From a checkpoint of a small transformer trained on Wikipedia: 762M tokens.
MLP neurons of a small language model. Each row is named by its layer, matrix (down: output weights) and neuron, and shows model dimensions 373-468. Each number is 128 + 32 x the weight over its row's rms, rounded and kept within 0 to 255. A neuron's up and down rows have the sign that makes its largest values positive.
A block is one neuron, or neurons of one layer that tend to fire together. Before each block is what it responds to, as a language model described it from the Wikipedia text at the highest values.

Responds to: The second part of a location, such as the state or country after "City,": Butte, Montana; Dallas, Texas; United States; also periods in D.C. and Jr.
L4.down209 [ 90  91  92  98 116  91 123 120 175 166 165 102 131 138  93 108 145  74  54 116 157  88 147 161 195 120 123 149  99 113 109  94 122 104  91 106 130 130 136 136  63 105 126  98 118 194  96 131 102 115  99 164 105  98 151 102 124 139 122  96  97 112 104 118  84 140 129 111 118 156 120 168 113  94 160 150 149  84 156 129 153 100 171 129 133 124 122 141 200 112 159 139 155 127  83  98]
L4.down1030 [ 97 115  91 121  82 133 101 133 178 185 144 106 112  71 161 165 130  99 164 150 141 124  83 127 126 103 193 149 164 117  87 105 166 157  80 107 129 161  89 144 115 108 165 126 127 115 151 132 126  78 137 203  81 135 175 104 163 143 154  90 145 171 118 101 126 135 109 124 102 119 110 113 111 111 224 160 137 155 153 123 104 103 195 152  88 136 162  83 100 121 144 143  89  90  98 185]

Responds to: Names of countries, regions and cities, plus nationality adjectives, often in table cells or infobox fields, such as Azerbaijan, Croatia, Minnesota, Syrian.
L2.down308 [132 118 156 174  87 102  82 131 112 181  72  83 136  57 166  98 151 124 106 154  88 139 124 136 134 134  84  96  82 185  63 145 125 101 218 153 116 123  79 113 139 127 111 130 171 152 154 103 119  82 127 151 116 126 110  73 115 127 112 130 138 165 138 176 148 144 149 100 106 157 139 156  74 127 110 129 123 112  63 140 116 128 130 108 123  82 117 175 120 112 138 157 110 102 108 102]
L2.down766 [174 125 156 126 138 124  90 155 107 172 108 147 140 115 171 117 100 134 133 144 192 155 124 108 126 165 142  88  85 114 126 142 175 167 226 145  87  84  93 145 130 174 182  96  96  90 201  84 165 128 132 137  95  84  74 111 132 120 121 169  87 128  73 145  88 104 173 131 147 172 111 107 132 156 119 144 123 117 138 126 124 177 125 113 139  47 123 113 184 176 124 115  75 138 115  33]
L2.down1091 [167 128 208 130 129 125 118 172  92 127 107  98 158 118  96 145 165 111  90 152 125 155 147 144 123 131 116 119  96 155 133 115 104 158 213  97 104 108 173 133  61 129 120 108 106 155 124 161 177 184  69 148  95 101 131 139 132 113 151 138 114 137 143  99 136  70 137 161 159  91 131 139 147 133 137  97 138 138 118  61 107 131 105 150 136 133 155 173 129 141 158 153 153 144  93 117]
L2.down1211 [110 135 114 124 104 117  90 148 158 134 119 139 106 103 109 127 162 149 101 113 130 104 132 131 120  97 141 136 124  87 125 162  73 102 135 166  99  72 128 128 117 116 122 111 125 138  82 141 181 137 148 116 153  78 118 138 144 165 127 142 135 122  70 121 100 152 138 163 138 126 115 122  74  68 148 117 128  93  98 131  72 122 111 107  99  97 152 153  85  97 119 142 103  84 138  87]

Responds to: Nationality or country adjectives, often after "the" or "a", such as Vietnamese, Danish, and Russian; also federal, national, and military modifiers.
L2.down243 [136 123 116 147 102 122 112 153  97 142 114 111 186 119 128 147 136 146 110  88 140  90 148 100 116 147  74 161 135 114 107 132 127 112 117 127 111  61 143  84 119 114  71 132 146  68 174 123 117  94  82 130 107 155 189 169 106 163  98  98 169 111 166 153 161 120 149 135 170 135 118 145  96  94  82 140 181 109 122 119  65  91 174 126 136 107 127 148  97 106 135 122 113 203 175  92]
L2.down604 [127  92 150 126  65 112 121  89 154  86  72  94 163 129 158 175 132 177 136 191  78 120 158 144 212 172  93 146 152 106 107  86 151 102 176 139  83 148 162  87 163 175  69 168 117  93 141 122 129 102 125  87 127  73 131 133 122 122  97 169 194 214  90 178 139 109 159 158 115 152 118 165  66 109  83 143  62 150 126 151 141 109 148 128 127 122 140  92 108 102 104 198 121 153  95 122]
L2.down755 [132 106  89 146 150 160  84 133 154 181 140  98 150 144 131 145 146 160 100 103 131 142 143 103 139 157 126 161 135 105 151 131 133 143 220  90 117  86 133  83 122  87 184  97 101 116 165 106 151 133 113 139 116 101 164 116 159 114 170 136 107 101 144 151 141 109 105 148  82 181 172 153  65  93 124 145 111  93 109 137  88 163 149 131 169 100 101 107  45 195 140 123 130 166 115 161]
L2.down1311 [ 86  63  99 159  78 112 135 104 143 134 108  75 148 121 130 124 133 102 125  89 138 133 168 148 121 166 122 121  98 185  51  86 149 115 128  96 108 183 138 124 153 186 111 110 103 134  69 133  98  95 115 140 114 135 123 168 149 137 113 115  97 153  72  80 118 128 134  96 113 188 126 198 194 106 108 171  76 128 110 158 123 137 161 162 125 151  82  84 158 115 173  89  58 170 140 126]

Responds to: Words opening or continuing a formal organization or event name, such as National in National Register, International, World Championships, of in Bureau of.
L6.down396 [181 142 116 104 123 146 173 123 112 190  99 184 118 120 104 118 138 143 126 123 117 127 113 108 108 161 115 132 187 121 128 190  71 177 111 166 110  99 121 133 158 168 114 157 158  64 193 144 151 164 158 156  74 121 128 152 140 160 152  55 127 125 149  69  77 129 157 134 144 122 107 148 157 112 120 135 159 122 189 140 174 119 168 137  72 133 166 150  99  64  83 120 134 169 177 102]
L6.down516 [142 113 155 170 105 137 146 129 111 117 170 103 133  93 171 112 123  88  75 118 125 152 151 145 128 176  76 134 106 132 123 111 118 154 182 168 111  81 114 147 108 121 128 112 119 146 125 193 122  94 142 169  68 119 133 178 168 143 211 133 159 119 120  85 153 102  85 139  92 125  89 178  64 135 150 182 159  63 141 146 119  45 118 109 112 112 130 117 155  67 135 155 103 136  88 102]
L6.down709 [116 105 121 138 151 120 120 147 155  64 138 136 124 125 182 137 127 127 152 128 133 147 123 104 122  65 169 199 134 130  90 158 171 164  78 118 131 142 149 122 136  97 144 129 112  95 148 123 128  45 161 123 131  70  87 131 141  98  94 120 112  80  54  99  78 118 110 148 125  96 129 176  97 146 126 104 101 101  83 213 130 104 169 154 134 154 114 115 134 139 138 119  80 163 155 155]
L6.down715 [119 134  98 127  80 188 107 124 125 137 144 157 145 162 117 133 111 127 172 135 158 162 126 149 116 160 142 106 114 130  92 123 115 170 141  95  99 146 154  89 128 102 101 165 137 139 135 124 114 172 120  74 152 151 104 126 120 123 103 148  88 160 101 150  95 103  99 145 115  84 134 114 107 112 128 147 107 165 158 143  88  92 119 124 107 155  42 165  63 114 114 135 137 146  58  94]
L6.down945 [118 149 121 150  60 145 148  89  79  92  73 157 128 107 121 172 175 125 140 129  64  92 105 114 126 149 154 109 125  69 157 130 129 177 180 139 169 164 153  89  86 203 105 104 136  80 123 135  80 104 134 149 139 111 163 123 119 145 128 131 181 163 133 112 101 140  96 145  96 123  80 175 123  93 210 132 115 148 133 140 137  34 145 140 144 146  73  86 111 127 114 120 168  66 146 129]
L6.down996 [171 106 124  79 120 142 131 107  95 128  72 146 202 114 153 147 236 161 162 128 170 108 121  88 115 145 130 149 120 131 114 104 134 106 143 114 169 142  88 152 110 126 120 123 150 139 143 119 155 153 155 119 109 119  97 179 114 172 171 165 176 139  90 122 164  93 107 150 146 146 163 146  99 142 157 113 144 126  93  89 140  70 127 115 121  94  62 135 138 165 133 123 112  63  87  90]
L6.down1246 [159 101 155 157 151 129 137 127 170 113 113 138 119 115 143  96 142 102  98 138 102  65 121  78 144  54 122 101 163 107 113 143  94 121 165 121 106 108  78 129 203  52 125 135 156  69 111  98 145  99 191 144 104  89 149 152  82 141 169 150 115 121  66 161 111 148 159 158 149 123 112 136 118 148 134 127  88 140 118 144  83 104 164 126 120  99 120 116 161 110 171 137 119  95  76 133]
L6.down1305 [ 95 152 104 145 111  85 146 131 138  77 150 137 110 165 127 123 138 102 187  93 118 121 144 152 116 142 142 131  97 149 168 144 124 197  79 158  62 162 155 150 116 128 125 150 117 141 160 164 100 135 115  93 101 216 149 157 106  82 116  72 153 143 156 112 119 127 120 154 112 163 107  78 137 189 160 106 149 119 146 124 108 185 105 135  82 171 128 126 113 145 171  97 129 154 117 157]

Responds to: Tokens inside location phrases after "in/of/born in", especially the comma after a city and the following state or country, such as "Bemidji, Minnesota," "Simsbury, Connecticut," or "in Naples, Italy."
L6.down142 [109 113 107 100 160 120 218 175 155  73 128 140 121 129 161 113 146  59  73 173 119 156 173  79 164 184 175  80  86 178  58 141 164 132 110 134 128  57 153  66 145 137  82 136 137 108 127 127 114 130 158 123 113 112 150 137  66 124 204 168  93 121 105 103  80  79 106 102 177 129 160 101 155 161 169 138 147 132  63 172 138 147 148  82 101 184 143 128 166  72 138  96  84 179 201 114]
L6.down320 [147 139 120  77 173 118 135 174 155  80  96 131 156  69 129 131 110 110  76 165 127 119 133 142  82 128 123 122 132  91 154 119 119 123  98 138 157  73  86 114 100 125 121 122 156 100  84 101  76  74  97  93 111 125 173 127 140 108 157 139 102 158 100 138 159 132 140 109 169 109 167  66 106 130 192 196 122 132 121 113 154 143 201 162 130 102  94 165 150  96 183  91 145  97 189 121]
L6.down377 [141 131 118 119 102 157 164 116 121  92 167 160 171 164 142 152 167  47 105 122 175 127 163 118 143 117 155 116  85 100 112 111  98 142  95 148  85 100  96  92 135 145  81  36 113 114 105 150 107 144 134 103  81 155 117 129 144 117 148  98 114  92  94 100  99 165 151 132 137 156 159 149  94 141 158 159 123  84 102 111 137 104 156 177 119  78 161  42 149 103  96 122  94  99 162  81]
L6.down412 [172 158 176 147  98 109 188 180 154 159 128 157 128 122 113 111 147  96  82  95 105 139 102 172 201 156  76 112  83 122 196 114  72  84 152  84 150 149 154 148  99 165 118 107 155 166  72 130 126 166 126 162 138 139  93  94  73 148 145 100 128 178 147  54  75  90 110 129 133 200 181 123  59  69  98 122 170 124 152 127 139 166 106 114 132 100  85 159 111 107 109 128 133 111 126 161]
L6.down442 [128 139 108 153 160 122 204  92 141 140 141 126 196 151 134 111 189 118 114 129 179 160  81 146 181 159 114 128  82 132 131 148 117 141  53 160 102  93 168 158 125 152 130 147 132 130 128 122 169 169 168 106  97 151 162 128 121  80 153  81 159 173 103 162  59 132 120 135  95 134 172 170 118 128 142 164  93  95 128 138 162 133 124 182 125  61 138 153 112 110 108 139 102 100 101 153]
L6.down527 [ 71 114 114 182 146 134 116 163 188  59  93  87 178 127 135 109 162  77  84 143  87 128 142 110 139 142  75 125 125 110 162 118 152 134 128 125 119 124 127 148 109 140 177  74 131 112 148 100 130 192  94 123 158 152 140  82 136 105 122 110  95 136 107 104 161 139 116 171  68  99 181 111 117 145  66 199 172  90 123  88 125  66 130 163 101 135 158 166 101 198 134 134  66 110 131 124]
L6.down910 [129 163 151  75 143 130 137 105  74 118  97  77 117  28 157 123 153 137 174 155 144 126 161  36 146  90 106 127  68 157 128 110 104  98 124 175 133 155 132 113 150 133 124 160 168 120  75 201 103 129 140  95 162 102 123 222 161 155 136 107 137 113 127  75 184 135 138 172 117 162 133 161 109 130 127  89 139 102  90 138 152  66 109 141 135 130 121 143 140 146 152  83 134 100 104 127]
L6.down912 [ 74 137 180 137 102 109 109 124 146 114 141  80 139 115 112  96 114 105 123 108 136 182 128 177 129 164 153 155  69  75 187 141 104  68  86  46 130 151 135 102 145  80 162  91 149 124 122 115 136 102 142 168 153 124 130 133 123 128 110 142  40 122  86 123 132  77  90 124 106 187  68  99 108 171 121 143 158 121 101  73 135 124 132  91 154 134 141 146 163 164  80 114  81 217 135 152]

Responds to: The "s" closing a decade after a year, like 1970s, 2000s, mid-90s; weaker on possessive 's and words like Public, National, following.
L4.down708 [190 114 171 183 126  98 139 112 110 135 108 149 163 121 136  79 102 118  89  59 132 142  86  98 164 144 143 147 107 118 148 139 138  82 157 126 121 106 109 173 135 111 129 109 155 180 120 126 118  88 128 155 157 184 142 178  72  58 170 105 167 163 133 103 120  97  69  64 124 116 157 113 164 117 129 155 140 121  98 133 117 106 118 145 141 191 141  86 165 176 135 101 141 215 110 148]
L4.down1047 [116 107 159 115 166 108 176  75  72  99 140  93  80 135 131 127 105  95 122  96 151 101 122 174 150 142 131  71 159 162 138  93 107 152 178 168 197 152 171  81 104 138 136  84 111 125 151  99  74 101 173 119 129 116  94  93 165 167 141 141 131 117 122 165 113 152 123 136  57  87  71 212 162 119 121 182 164 121 117 156 148 123 155 137 176 124 162  74 103 120 166 149 151 168  86 158]